{"num_hidden_layers": 13, "hidden_size": 256, "num_attention_heads": 4, "num_key_value_heads": 2, "head_dim": 64, "intermediate_size": 512, "vocab_size": 2048, "hidden_act": "swiglu", "norm": "rmsnorm", "norm_place": "pre", "norm_eps": 1e-05, "positions": "rope", "rope_theta": 10000.0, "rope_fraction": 1.0, "qk_norm": false, "attn_scale": 0.125, "bias": "qkv", "tie_word_embeddings": true, "parallel_block": true, "init": "uniform", "init_std_qkv": 0.032, "init_std_o": 0.00628, "init_std_up": 0.032, "init_std_down": 0.00628, "optimizer": "adamw", "learning_rate": 0.00156, "beta1": 0.9, "beta2": 0.98, "weight_decay": 0.19, "lr_head": 0.00839, "max_grad_norm": 2.0, "warmup_steps": 350, "schedule": "wsd", "decay_fraction": 0.42, "decay_shape": "linear", "final_lr_fraction": 0.1, "batch_tokens": [32768, 65536], "max_seq_len": 2048, "doc_mask": true, "train_tokens": 441000000, "max_steps": 9233, "dataset": "wikipedia_en"}
MLP neurons of a small language model. Each row is named by its layer, matrix (gate and up: input weights; down: output weights) and neuron, and shows model dimensions 128-255. Each number is 128 + 24 x the weight over its row's rms, rounded and kept within 0 to 255. A neuron's up and down rows have the sign that makes its largest values positive.
After each neuron's rows, "fires on" lists the tokens most often at its 100 highest values on Wikipedia text that the model never trained on; "fires before" lists the tokens most often just after its 100 highest values on Wikipedia text that the model never trained on.

L10.gate81 [117 126 124  98 129 104 127 115  86 140 122 118 110  98  56 142 120 104 115 107 119 143 107 159 110 123 122 140 132 136 114  89 140 145 120 144 118 162 129 116 118  77 155 131 120 111 145 138 128 123 123 132 113  85  78 108 123 107 122 105 124 110 154  92  91 179 157 180 129 105 143  79 168 117 134 157 101 128 121 139 107 129 106 109 154 128 142  90 147 143 145 136 103 141 111 107 103 168 158 101 101 114  91 170 140 130 106 117 149 153 181 164 106 114 131 101 119 136 154 134 176 141 155 149 120 120 126  85]
L10.up81 [153 159 148 168 117 140 114 119 132 158  79 127 109 167 136 157 176 175 121 139 122 158 176 107 124 110 128 129 162 148 116 111  98 116 139 144 139 119 179 119 109  93 117 150  89 154  71 115 135 138 123 162 190 146 107 135  80 127 111 113 114 171 116 152 139 104 138 125 151 136 120 123 133 139 125  72 125 172  79 111 133 137 114 135 127 109  81 164 142 131 125 128 161 140 125 129  96 149  95 130 110  85 138 130 117 150  94 146 113 137 150 117 144 136 145 124 135  77 142 106 136  81 131 105 114 158 148 145]
L10.down81 [137 187 116 129  95 181 157 142  84  84 154 110 114 152 154 132  91 143 152 138 130  98 134 139 137 127  61 106 128  90 117 178  89 105 128 123 170 158 141 101 105  88 168 145 151 126 108 134 171 114 154 118 152 138  91 123 106 141 169 136 112 129 146 115  98 134 126 111 116 116 111 155 134 118 164 129 151 152 150 135 121 107  74 134 130 104 118 124 134 121 131 139 157 105 122 119 136  91 152  72 131 105 120 136 132 128 106 144 125 181 146 125 130 126  95 127 121 139 148 118 137 153 111 143 110 140 138 129]
fires on: "ri", "'", "la", "ver", "lu"
fires before: "s", "d", "t", "me", "im", "end"

L2.gate21 [110 137 123 152 134  81 148 173 119 136 104  99 137 130 166 126 111  93 175 125 131 134 143 126 109 115 125 129 130 158 131 132 114 171 103 163 113  97  97 149 165 163 145  82 118 154 122 111 132  96 110 110 116 111  95 131 121 142 103 171 128 113  92 185 165 139 159 153 136 151 150 143 143  85 128 122  93  87 153 111 136 124 120 116 164 185  87  82 182 145 110 126  87 113 128 124 140 102 169  74 132 139 143 112 102 131 141 113 113  99 144 148 134 147 116 122 115 117 102 157 114 127 108 138 129 111 143 152]
L2.up21 [ 88 139 136 171 153 116 119  72 125 142  99 128 153 122 162 155 121  90 135 133 124  73 118 146 112 117 143 128 126 107 157 130 134 108 135 138 169 140 113 153  89 156  87 134 132 115  92 121 140 104 118 126 146 136 126 131 140 160 106 152 117 150 135  85 160 118 139 158  98 141 136 196 124 141  91 130 145 108  71 170 148 134  93 136 100 118 165 182 106 116 148 129 107 135 119 127  98 112 122 118 146 149 157 134 127 104 142 121 109 129 149 147  72 166 131  99 134 139 151 132 110 120  93  86  68 115 136 150]
L2.down21 [105 118 133 176 143  82 120 147 157 173 128  85 104 103 105 144 142 111 136 124 113 139 125 143 110 158 163 100 132 136 103 165  54 171 148 118 135 146 118  96 155 165 171 175 160 149 135 154 136 153 124 120 113 131 145 152 127 111 144 112 111 151 155 111 118 119 115 124  90 134 102  86 121  87  99  81 174 123 109 104  95 130 152 115 132 175 153  94 132 170 145 142 103 150 109 154 119 114 149 129 113 110 163 158 114 150 100 137 130 166 163 200 127 128 139 123 144 158 133 135 124  96 130 141 116 155 154 106]
fires on: " ", "ure"
fires before: " ", "-", "Q", "After"

L9.gate411 [ 84 119 119 127 156 185 138 134 127 124 154 106  86 109 145  88 154  94 104 121  71 159 144 164 147  91 115  69  91  94 148 136 140 129 110 123 120 137  99 142 110  64 170 106 161 146 120 163 153 150 109  99 149 106 121 138 152 139 124 133 128 113 118 112 135 137 130 120 128 128 136 119 142 117  95 148 143 125 140 105 123 128 156 116 128 128 127 130 110 151 124 153 146 207  74 160 131 112 109 122 157  83 100  69 124  99 108 127 141 119 160 117 181 156 149 152 132 122 128 102 128 117 111 119 121 138 104 135]
L9.up411 [157 160 130 126 135 142 175 123 163  65 144  77 151 123 110 124 149 156  99 186 124 117 149 107 139 156  75 123 110 123 128 121 117 127 112  91 147 173 157 123 149 125 134 117 136 181 156 147 117 112  95 132 128 151 112 131 152 132 123 112 106 157 133 125 151 153 109 111 129  98 112 107 104  88  84 137 159 146 118 112 132 147 139 145 157 157 161 140  79 135 108 124 116 111 126 177  84 137 126 143 100 144 118 138 132 108  69  80 110 148 143 102 152 120 113 138 120 144  70 106 126 128 130 128 174 150 137 127]
L9.down411 [109 128 110 157 100 126 147 116 125 156 141 119 169 153 124 167 134 133 142 169 136 128 152 130 111 109 124 113 147 128 125 122 150 132 151 144  85 143 128  82 121 108 169 125 108 161 124 141 120 151 137 112 152 107 157 130 131 132 137 113 123 120 105 128  95 141 112 166 108 184 158 126 138 110 133 105 118 141 140 119 128 148  98 149 148 100 156 110  67 175 131 133 126 122 134 126 112 172 111 125 113 105 142 134 123 119 151 113  91 104 153 103 147 132 122 153 148 116 103 127 148 132 132 127 169 125 166 123]
fires on: ".", ")."
fires before: "\n", " The", " In", " It"

L9.gate290 [130 141 111 151 157 112 108 162 156 156 139  95 110 131 109 142 158 160  98 134 159 129 158 154 148 117 126 116 121 122 116 122 137 142 127 122  97 152 100 167 102 134 149 140 141 155  95 121  74 113 143 116 112 129 124 146 192 145 107 137 103 140 141 141 110 144  94 126 105 136 137 119 137 112  47 162 114 125 111 142 151 120 131 162  78 176  89 110 139 150 107 112 162 120 123 125 157 154 103 137 120 154  83 103  93  98 148 110 155 118 151 132 131 102  95 141 146 126 130 110 134 135 166  96 124 148 130 132]
L9.up290 [128 178 121 137 109 178 121 157 159 139 162  88 120 133 113  92 146 178 122 126 114 134 147 168 116 110 133 119 136 171 101 100 173 131 109 182 140 125 115 177 101 131 167  86 153 176 121 136 117 114 127 125 138 154  81 167 137 103 122 146 143 138 144 159 140 127 109  78 111 161 169 142 121 102 116  79 142 113  92 136 106 143 129  89 118 133 134 123 119 166 126 135  96 165 114 166 134 124 103 159 145 168 124 139  97 146  98 170 134 119 141  96  98 118 131 134  79 141 125 147 120 124 112 128 136 151 112 170]
L9.down290 [125 104 125 152 117 153 108 134 136 148 103  86 126 123 102 136 172 120 137 109  99 157 174 128 126 107 142 102 105 118 148 129 159 120 129 138 105 140 137 157 124 114 161 141 164 147  88 100 134 153  97 129 107 157  96 153 173 124 126 144  87  74 139 125 145 142 101 110 159 136 126 142 106 114 131 110 133 130 159 159 140 139 121 136 133 107 165 127 104 170  80 133 110 157 178 149 133 175  95 159 125 115 141 138 113 138 162 124 118 113 136  94 148 158 117 152 108 113 143  97 161 162 148 171 136 132 150 125]
fires on: ".", "==", " =", "\n", " =="
fires before: "\n", " The", " It"

L10.gate265 [124 101  99  91  74 188 119  98 152 161  93  95 110 102  99 122 109 192  79 169  93 136 126 137 112 133  95 107 136 145 129  98 143 105 142 126 107 153 145 136 147 126 160 115 151  82 144 161  95 126 137  90 126 132  63 144 138 121 134 159 164 103 179 155 131 152  96 117 113 126 132 102 104 116 110 118 114 132  93 138 137 120 120 187 107 140 161 109 109 146 132 133 158 201 115 154 106 122 122 127 147 112 120 106 151 122 126 165 154 116 141 136  92 148 108 147 119 125 121 129 143 117 110 106 137 142 100 148]
L10.up265 [149 116 137 165 117 124 122 128 128 177 118 120 104 119 116  90 116 150  82 140 131 143 165 140 181 148 154 138 147 147 151 119 130 135 133 151 132 169 120 121  89  88 122 142 133 124 145 155 110 127 172  84 103 148  86 143 191 128 100 157 121  74 138 174 118 133 146 109 145 127 101 109 125 136  85 140 130 100  72 103 121 185  88 152 143 124 128 144  90 131 121 101 166 161 146 155 157 109 151  77 127 122 158 119 123 151 129 118 110  95 152 124 110 146 180 150 138 142 147 105 118 134 109 126 142 169 140 142]
L10.down265 [121 147  79  82 128 149 109 126 148 105  95 129 123 149 111 113 117 166 150 148  97 141 126 131 121 116 109 133 134 141  99 121 119 132 110 158  75 152 109 159 109 116 165  92 127 127 108 155 109 130 130 102 125 100  81 133 176 138 156 116 132  88 180 148 144 148 109 124 133 132 139 140 120 143 128 130 124 140 107 124 128 120 127 153 119 140 155 121  98 125  87 138 138 148 140 113 163 133 124 124 157 137 110 113 116 126 157 125 134 132 159 116 126 164 102 157 148 112 126 136 135 154 121 128  99  97 114 150]
fires on: " =", " |", ".", "==", ","
fires before: "\n"

L2.gate138 [138 124 117 184 126 123 119 154 118 149 130 112 103  95 156 134 117 116 142 113 130 124 150 117 133  69 177 131 155 127 148 131 117 123 164 149 117  88 144 115 113 135 159 151 165 130 138 121 159 129 133 126 151 117  97 113 126 199 133 129 129 125 110 145 136 133 163 132 148 165 111  86 136 120 117 125 126 120 165  86 132  98 136 145 138 155 161 131 145 151 127  92 143 132  90 135 165 114 167 126 105 148 162 138 110 139 154 125 138 122  91 162 113 136 149 147  98 108 155 130 111 125 130 149 123 154 131 173]
L2.up138 [136  85 108 170 118 120 136 131 118 165 124  94 147 116 147 157  80 116  97 162 139 165 129 121 173 120 131 132 147 132 125 122 131 141 140 141  95  95 140 123 123 112 150 130  93 118 101 145 161  81 123 149 124 115  96 101 114 128 116 133 113 125 126 155 109 169 103 164 154 100 132 127 138 146 112  87 112 126 132 166 110 156 134 148 110 126 102 112 153  95 141 139 180 103  90 119 128 144 134 140 140 161 165 143 177 132 181  82  92 112 107 151 114 124  88 161 120  92 150 121 155 135 128 119 154 169 118 149]
L2.down138 [111 150 128 157 110 138 141 129 136 158 144 109 131 120 150 122 104  81  97 105 120 125  79 121 132 131 135 125 119 105 133 124 117 140 122 133  88 110 131 152 124 114 225 131 124 149 108 156 127 121 149 122 103  95 116 136 133 113 110 154 157 107 123 157 137 142 137  97 136 133 145 131 142 146 136 129 134 122 100 123 122 128 147 132  81 124 110 135 197 135 129 152 137 106 103 127 110  53 123 116 103 111 140 128 124 122 251 117 103 114 127 253 141 131 126 127 112 142 154 167 128 137 120 122 120 147 131 129]
fires on: "\n", ","
fires before: "==", "The", "===", "A", "=", "In"

L10.gate374 [141 105 112 131 103 152 134 108 122 101 116 100 129 110 125 102 159 139 117  88 108 115 123 117 137 104 132 130 136 100 158 147 126  99 126 182  93  96 149 121 117 164  80 116 127 128 154 111 155 179 131 119 108 124 113 119  98 113 135 147 110 144 201 176 101 134 103 112 141 136 117 105 131 139 104 132 151 133 139 135 144 140 130 140 133 140  92 116 131 141  83  88 114 132 166 158  88 114 158 140 117 127 133 111 117 153 180 119 141  87 122  75 118 125  81 127 135 159 153 154 135 152 127 110 144 154 128 154]
L10.up374 [ 98 126 128 116 120 144 202 159 101  96 145 124 114 121  99  90 116 144 106 163 129 122 111 150 123 133 113 159 158 116 126 121 106 112 149 111 198 167 143 175 191 127 119 110 118 114 125 146 122 132 110 128 144 113 152 134 144 107 110 127 120 156 150 129 129 147 169 153 149 106 141  97 136  98 173 143 149 168 107  93 111 119 115 107 147 141  81 145 111 168 180 138 145 148 162 142 145  92 107 142 102 130 141 148 114 157 143 137 114 113 162  90  96 134 110 157  94 147 147 153 135 112 114 149 155 123 142 113]
L10.down374 [ 95 145 137 139 146 139 121 111  97 134 147 157 141 103 121  74 136 120 138 104 140 153 123 134 153  84 167 123 130 160 127 115 129 139 120 132 161 122 145 133  86 137 119 139 194 111 147 139  95 127  95 140 137 165 132 126 108 135 129  99 146 124 116 115 161 123  67 125 139 149 192 129 123 157 147 127 138 122 121 110  60 123 132 152 134 132 133  92 115 102 122 151 105 132 144 152 149 117 112  89 133 140 110 153  92 118 135 132 104  84 112  90 149 168 136 107 137 105 139 168 131 131 163 158 124 146 180  95]
fires on: "te", "le", "que", "S"
fires before: "mp", "le", "ch", "ach", "s"

L9.gate116 [130 166 102 148  87 102 155 158 154 133 134 112 125 131 111 146 140 149 109 120 132 125  98 110 127  96  98 100  96  99 163 105 131 139 186 118 127 135 128 136 102 100 184 113 127 176 136 123 144 120 159 161 168  97 140 123 147 118  94 106  89 130 157  96 155 146 157 170 140 146 136 153 154 126 108  99 144  96  89 118 162 123 111 123 176  97 136 127 112 127 137 109  99 124 123 166 113 155 144 118 151 118 142  96 112 123 116 127 125 110 143 150 131 114 122 111  89 122 103 158 157 104  88 150 148 142  93 125]
L9.up116 [108 152 152 144 108 162 153 177 162 104 167  84 117  82  99  96 141 130  92 100 124 124 152 101 122 142  94 119 139 109 130 111 142 148 163 149 131 122 117 144 120 114 136 144 138 118 196 107  95 129 164 101 150 140  72 155 164 155 147 104  90 146 110 165 114 126 110 109 150 112 134 127 131 157  79 104 149  76 124 127 120 116 143 150 133 161 104 109 124 117 158 133 116 161 108 159 168 118 130 138 161 101 136  92 157 132 127 155 133 121 160 125 147 149 136 137 145 106 162  95 119  96  83 113 121 137  97  99]
L9.down116 [ 96 138  84 121 140 130 144 143 120 141 112 134 145 151  81 131 103 148 109 148 121  97 149 132 137 127 110 117 110 124 158 106 122 126 150 121 106 139 142 103 126 127 200 145 125 149 109 144 157 128 179 118 153 118 119 159 170 161 126 121 103 118 132 137 100 167 124 150 132 154 135 150 117  67 129 114  88 145 106 127 129 120 130 151 162 104 155 132  72 156 100 119 101 110 139 102 111 160 105 131 153 143 121 108 124 140 138 118 101 151 124 130 144 104 127 115 103 128 101 145 135 117 125 137 142 123 158 133]
fires on: "."
fires before: "\n", " The", " In", " He"

L9.gate247 [163 166 136 117 135 134 120 166 133 145  95  83 112 150 117 106 110 135 132 114 128 123 127 119 164  98 144  94 197  94 107 130 136 116 164 141 102 146 113 169 117  84 116 131 100 132 131 128  90 104 109  74 127 145 147 127  95 117 135 166  89 143 114 121 124 136 134 148 126 121 100  97 139 104 134 127  95  91 102 112 138 135 125 123  99 141  96 114 107 120 128 130 156  83 133 147 109 156 188  98 119  90  63  94 113 111 123 127 104 152 142 123  88 102 148 130 105 132 127 141 116 119 142 147 115 110 108 124]
L9.up247 [131 117 115 159 150 149 131 151  93 107 135 102 106 142 131 123 109 186 150 130 109 123 130 146 147  96 167 101 128 119  99 132 154 110 129 104 146 147 100 134 180  73 128 122 117 125 166 140 112 107 143  57 136 122 117  83 143 139 184 123 107 131 128 119 101 133 130 164 128 186 138 100 139 119  96 139 116 149  99  79 105 126 193 123 102 128  93 154 145  81 170 121 126 144 142 129 154 142 115 109  89 115 144 134 129 142 115 142  97 117 174 134 148 130 111 140 132 123 188 117 146 107 156 155 137 145  93 104]
L9.down247 [135 129 145 141 140 138 138 157 118 125 101 151 127  97 143 125 146 121 127 125 152 113 110 106 128 113  99 137 130 135 154  92 133 142 160 129 145 123 118 115 177 160 115  83 142 162 119 117 130 120 119 161 131 109  92 136 130 149 103 129 140 158 133 139 118 147 160  97 168 152 128  87  97 134 106 145 104 135  74  67  93 113 136  84 127 103 130 144 103  90  95 143 134 149 124 138 153 106 113 143  91 134 113 128 135 142 147  88 136 120 160 151 108 115  88 135 122 138 122 104 148 136 109 160 121 109 117 133]
fires on: "\""
fires before: " |", "\n", ".", ",", " ("

L2.gate45 [ 98 100 139 144 127 136 130 120 108 183 132  96 105 158 126 155 108 141 121 163 154 152  84  89 194 125 116 130 134 132  97 129 119 100 139 135  85 127 142 139 156 143 181 132 111 153 112 132 180  96 103 139 117 136 174 116 149  94 110 117 125 120  95 124 168 155 109 107 107 138 107 174 122 137 148 139 134 104 141 175  82 180 150  97 141 109 120 136 165 161 142 124 127 119 104 140 148 117 134 116 128 141 147 124 168 152 188  89 125 167 140 169 142 132 115 158 138 105 168 139 102 136 122 135 143 145 157 122]
L2.up45 [132 103 144 151 118  76 139 137 119 182  92 107 148 130 146 160  95 124  93  93 135 156 126 131 159  95 133 127 172 154 123 127 121 153 168 162  91 119 134 133  89 146 147 135 190  81 120 131  93 141 102 164 139 145 100 120 108 136 105 126 102 134 152 135 159 155  91 155 136 128 109 127 103  87 125 136 142  86 100 124 116 149 118 131 142 114 114  99 106 174 134  97 156 115  82 141 100 135 134 112 115 163 156 159  89 155 157 146 121 139 132 145 114 115  89 144 109 100 113 137 118 144 147 108 155 144 129 154]
L2.down45 [119 146 130 174 120 140 141 114 125 204 126 143 126 142 158 125 102 107 120 113 110 137  98 140 141 113 131 122 101 126 128 131 131 147 163 134 103 129 127 155 124 135 250 150 120 104 129 126 129 125 116 120 127 135 131 116 122 140 119 122 143 135 137 144 134 166 125 123 138  99 124 130 136 127 155 120 129 118 136 132 130 139 126 115 117 137  98 130 180 131 124 125 125 103 131 130 113  79 136 137 132 122 139 104 126 111 255 105 105 122 109 242 127 140 118 139 114 114 133 165 114 125 141 122 125 145 133 119]
fires on: "\n"
fires before: "\n"

L8.gate19 [148 156  58 119 158 102 137 123 139 142 115  80  97 110 143 113 117 147 117 122 103 137 103 124 165 125 145  89 119 129 169  84 134 132 153 110 149 137  92 142 101 133 173 112 170 112  73 156 119 133 122  89 113 123 147 124 170 151 132 161 108 101 113 133 136 115 135 105 132 126 143 127 179  95 131  95 137  89 123 139 151 155 110  99 159 125 162 113 124  94 141 106 100  96 136 111  94 149 162 105 147 146 127 110 147 120  97  72 132 104 128 108 169 119  97 104 143  70 143 129 118  99 148 116 131 136  86 146]
L8.up19 [114 124 118  86  97 113 139 142 137 147 115  96 150 116 167 112 135 130  93 101 128  92 169  76 141 144  82 129 174 118 134 149 110 160 134 137 133 146  90 134 158 153 125 142 126 180 121 119 159 110  86 159 129 144 151 133 158 161  96 171  54 155 144 171 100 108 141  95 128 124 116 131 170 123 104 163 141 119  84 115 154 122  93 117 117  91 131 163 123 144 128 138 132 119 146 152 179 129  89 139 158 159 116 164 108  98 122 122 127 106 146 138  97  92  82 128 100 165 113 157 107 154 160 155 123 139 151  80]
L8.down19 [154 166  99  93 140 114  94 116 134 114 101 129 137 113 149 133 116 152 124 130 139 152 148 110 122 103 111 144 121  91 144  84  85 128 130 113 136 138 122 138 118 190 162 119 133  77 124 140 128 137  88 126 114 108 130 106 136 152 124 141  85  92 114 136 130 148 109 140  93 129 159  90  98  95 159 173 111 110 150  83 139 132 132 113 132 127 153 137 132 140 164 157 130 132 140 127 116 135 143 130 138 106 164 146 127 120 104 123 127 133 168  87 113  99 128 167 143  78 118 115 132 131 135 116 156 147 127 157]
fires on: " ex", " Ex", ")."
fires before: "p", "hi", "per", "ist", " \""

L5.gate38 [108 126  95 119 124 125 106 148 126 119 105 115  78 109 170 113 101 141 128 121 111 163 134 132 153 127 107 145 109 152 149 133 117 111 173 120 131 134 106 155 144 122 148 126 161  95 132 151 132 140 161 102 135 135 103 131 118 135 144 123 165  86  47 150  96 100 117 133 187 171 156 145  88 105 123 109 101 120 119 115 142 187  99 141 163 178 137 142 149 131 116 132  99 118 141 114 158  75 160  75 136  94 184 162 117 157 155 115 125 146 128 133 122  96 166 130 146 148 139 124 155 123 177 137 136 153  92 126]
L5.up38 [122 121 123 132 100 121 168 118 147  96 152 142  82 131 129 125 175  99 169 159 134 164 151 102  98 134 159 132 145 144 129 151 112 139 112  83 123 101 118 114 133 158  92 131 108 149  97 145 108 117 107 124 140 125 119  97  94 150 123 102 128  75 136 115 120  87  93 122 132 124 114 126 180 106 119 145 171 134 132  84 116 136 107 126 125 157  98 135  98 129 140 140  98 129 129  81 120 115 158 110 127 116 129 107 102  55 121 141 120 119 146 113 129 180 113 123 124  90 160 148 112 113 134 115 130 128 120 133]
L5.down38 [132 114  96 118 114 133 197 138 121 138 164 168 146 156 127 105 187 168 139 111 165  88 147  96  81 160 149  99 120 145 102 121 163 122 100 100  73  92 155 127 150 138  86 138 114 133 137 162 132  95 104 168 140 175 134 130 104 108 141 122 126 122 130 108 106 113 117 119 131 161 127 121 168 109 137 170 170 146 104 108 112 153 162 113 118 163  88 134 142 148 123 128 134 131 136 133 150 120 136 155 128 121 134 127 131 121 128 125 126 115 147 156 113 153 139 155 134 100 154 109 148 111 137 127 139 110 142 119]
fires on: " ", "c", "ar"
fires before: " ", "al"

L5.gate399 [133 125 137 177  99  85 133 161  77 171  95 105 105 152 124 147  79 112 130 170 140  89 156 117 161 133 152 108 188 139 143 150 135 130 152 159  68  98 109 138 167 119  98 103 144 147  97 105 134  89 152 150 136 134  86 128 138 120 122 151  60 120 161 145 155 169 121 174  97 135 126 103 145 105 105 109  77 120 125 132 134 142 162 133 111 101 139 131 125 116 136 145 128 123 152 103 111 128 122  91 167 126 138 125  90 140 100 101 105 162 163 100  94 116 100 131  92 142 142 130 157 107 110 182 155 153 150 122]
L5.up399 [ 98 120 124 163 151 119 108 149 137 140 137 163  86 158 137 124 129 173 103 128  88 106 143  88 111  95  99 138 146 147 113 158 156 133 158 141 123  95 145  96 143 119 118 120 136 148 115 144 126 142  80 120 121  94 131 142 137 160 141 130 116 142 119 125 137 139 121 128 141 151 116 141 146 103  86 179 127 120 125 140 123  91 123 148 134 145 162 139  98 120 186  73 136 172 167 135 112  83 129 110 125 117 155  71 120  77  72 126 158 124 118 176 105 120 154  96 121 121 104 110 136 113 124 151 125 126  99 131]
L5.down399 [118 135 122 135 114 151 123 158 105 100 122 122 136 158 136 156 158 109 139 122 111 127 140 112 149 111 147 118 144 137 148 137  94 140 144 144 109 120 147 105 100 163  82 162 142  97 180 118 166 147 132 136 157 144 138 102 136  98 117 120 134 128 149 103  79 128 127 123 155  97  98 129 149 125 138 139 108 152  86 116  92 132 134 120 103 124 151 129 112 126 139 109 163 119  94 167 126 120 123 160  67 142 159 124 193 120 117 116 126 145 111 131 129 117 133  95 168 122 144  98 141 108 129 143 112 151 164 139]
fires on: "?", "–0", " This", "\"", "an", "'"
fires before: ";", " |", "\n", " (", " "

L5.gate241 [ 79 101 118 119 134 145 110 154 133  95 133 125  94 140 136 119 126 144  95 100 146 103 114 102 132 100  71 160 142 162  78  87 131 112 186 138 107  86 115 125 136 109 128 113 135 147 133 118 134 128 104 145 137 137 133 147 135 137 130 115 130 143 113 116 114 123 119 110 151 104 128 130 158 154 109  87  90 148 107 164 140 156 136 108 152 134 164 116 116 134 144 132  83 152 143 104 178 138 171 125  99 105 129 134 133 140 104 148 144 128 144 152 104 129 129 116 167 139 114  89 148  99 104 110 154 135  95 184]
L5.up241 [166  94 130 123 105 113 114 114 166 159 127 101 169 116 127 101 146 120 126 143 152 131 145 141 150  82 122 117 122 142 148 190 143  94 159 113 146 132 103  91  80 182 112 129 147 111 147 130 154 110 167  78 119 134 146 164  94 115 111 153 120  81 118 122 117 126 147 111 136 171 132 133  65 140  89  96 136 106 123 100 150 175  94 116 114 145 105 140 101  91  99 162 133 128 154 151 153 155 121 147 112 139 150 158 122 168 128 152 149 125 135 157 105 110 186 127 153 106 120 121 119 142 143 116 155 128 120 129]
L5.down241 [ 89 110 158 130 109 144 162 139 106 122 120 132 121 128 110 148 111 159 153 139 121 149 156 101 154 139  92 129 127 117 122 141 119  99 143 149 126 142 157  96 119 162 188  82 122 130  64 137 127 161 129 160 130 107  78 105 113 153  99 124 110 121 120 137 140 126 163 145  98 113 121 141 165 113 131 108 144 108 125 141 135 115 177  92 154 128  93 128  82 127 116 113 126 149  82 147 162 110 115 115 105 126 110 145 114 118 136 124 128 128 122 112 145 139 136 102 139 140 137 105 172 135 114 149 161  95 173 135]
fires on: " |"
fires before: "\n", " ", " 10", " U"

L4.gate309 [163 139 140  88 157 112 141 130 119 145 159 144 118  87 128 103 178 138  79 132 132 113 152 121 135 127 124 126 136 140 134 156 134 117 171 150 119 123 137  95 125 140 132 103 137 134  70 147 122 118 131 147 118 130  92 173 115 126 117 153 100  92 116 137 102  87 156 140 131 147 116 143  86 120  86 110 122 128 130 107  96 165 125 139 122 143 148 168  83 129 154  84 161 192 129 150 137 125  99 137 112 126 115 147  82 121 101 100 171 117 134 149 120  90 167 123 146 142 134 123 144 145 139 145 168 127 149 189]
L4.up309 [179 133 137 119 172 117  94 125 152 210 106 113 111 123 144 152 149 124  80 124 118 127 147 153 169  97 157 114 162 118 122 131 132  81 182 110 154 134 131 126 139 174 114 133 128 162 111 113 126  91 137 133 113 133 140 112 180 117 157 154 125  85 138 108 110 144 164 124 151 146 138 131 127 114  83  94 122 156 139 106 148 129 118 131 174 155 122 128 114 106 101 101 142 110 128 154 126 121 107 108 113 115 141 140 137 142 164 127 150 134 140 150  98 170 158 155 149 105 120 133 119  96 113 111 147 178  93 145]
L4.down309 [106  87 117 113 115 104 162 127 106 163 147 138 152 125 128 105 134 160 116 100 120 144 150 176 157 137 124 111 129 162 151 127 165 129 129 142 109 138 122 103 134 106 139 116 116 102 117 146 101 105 126 118 118 121  81 123 120 124 119 129 142 131 117 122  77 143 143 113 122 126 133 131 128 117 145 109 152 102 104  95 101 127 139  97 128 148 125 151  48 109 106  94 120 126 111 108 132  92 149 134 115 125 136 144 109 132 126 116 147 165 149 104 117 143 157 139 144 139  94 116 145 137 132 136 132 106 159 108]
fires on: " |"
fires before: "\n"

L9.gate377 [122 161  97 137 146 137 135 124 126 121 180 115 110 121 164 136 124 139 110 160 127 136 142 148 122 132 123 153 132 166 116  84 113 166 166 146 137 124 125  85 146 124 166 143 172  91 146 133  96 132 119 149 173 131 139 149 161 160 172 109 132 106 111 124 130  72 111 129  90 151 134  97  99 107 131 140 165 131  85 164 121 109 139  98 115 166 131 121 153 135 128 140 102  96  96 150 109 124 125 106 111 162 142 148 144 181 108 169 125 141 125 115 103 117 162 128 125 131 121 149 121 110  96 133 161 169 100 138]
L9.up377 [135 129 162 167  98 149 144 151  82 110 152 136 129 166 106  89 131 147 130 137  93 103 111 121 150  86 133 157 122 132 148 156  91 161 158 137 122 145 107 134 104 145 135 163  88 152 135 129 157 168 131 119 145 128 177 137 107 175 124 108 150  99 102 104  95 150 111 121 135 130  96 111 103 143 145 145 119 127 120 133  95 134 114 133 159 124 135 102 149 110 139 102  70 133 143 135 124 135 136 101 124 156  97 100 146  69 109 144 144 135 127  99 120 153 129 156 124 138 142 148 151 130  90 137 116 102 105 143]
L9.down377 [112 141  81 121 136 144  90 125 138 141 179 147 104 104 172 158 105 157 109 144 112 136 149 142 171 144 116 154 106 130 138 155 136 136 103 123 108 125 116 133 139  96 130 125 118 111 143 167 141 115 104 141 116 131  94 155 148 102 147 125 158 117 117 151 141  83 138 164 111 117 125 145 117 116 126 140  91 136 149 139 123 124 184 107 153  92 100 105 134 123 102 153 118 110 124 163 133 115 104 121 123 138 108 163 145 109 126 171  84 171  96 104 149 141 111 108 166 129 137 149 165 117 121 130 114 129 117  95]
fires on: " su", "==", " Ju", " Un", " =", "vo"
fires before: "\n", "c", "st", "per", "mmer", "t"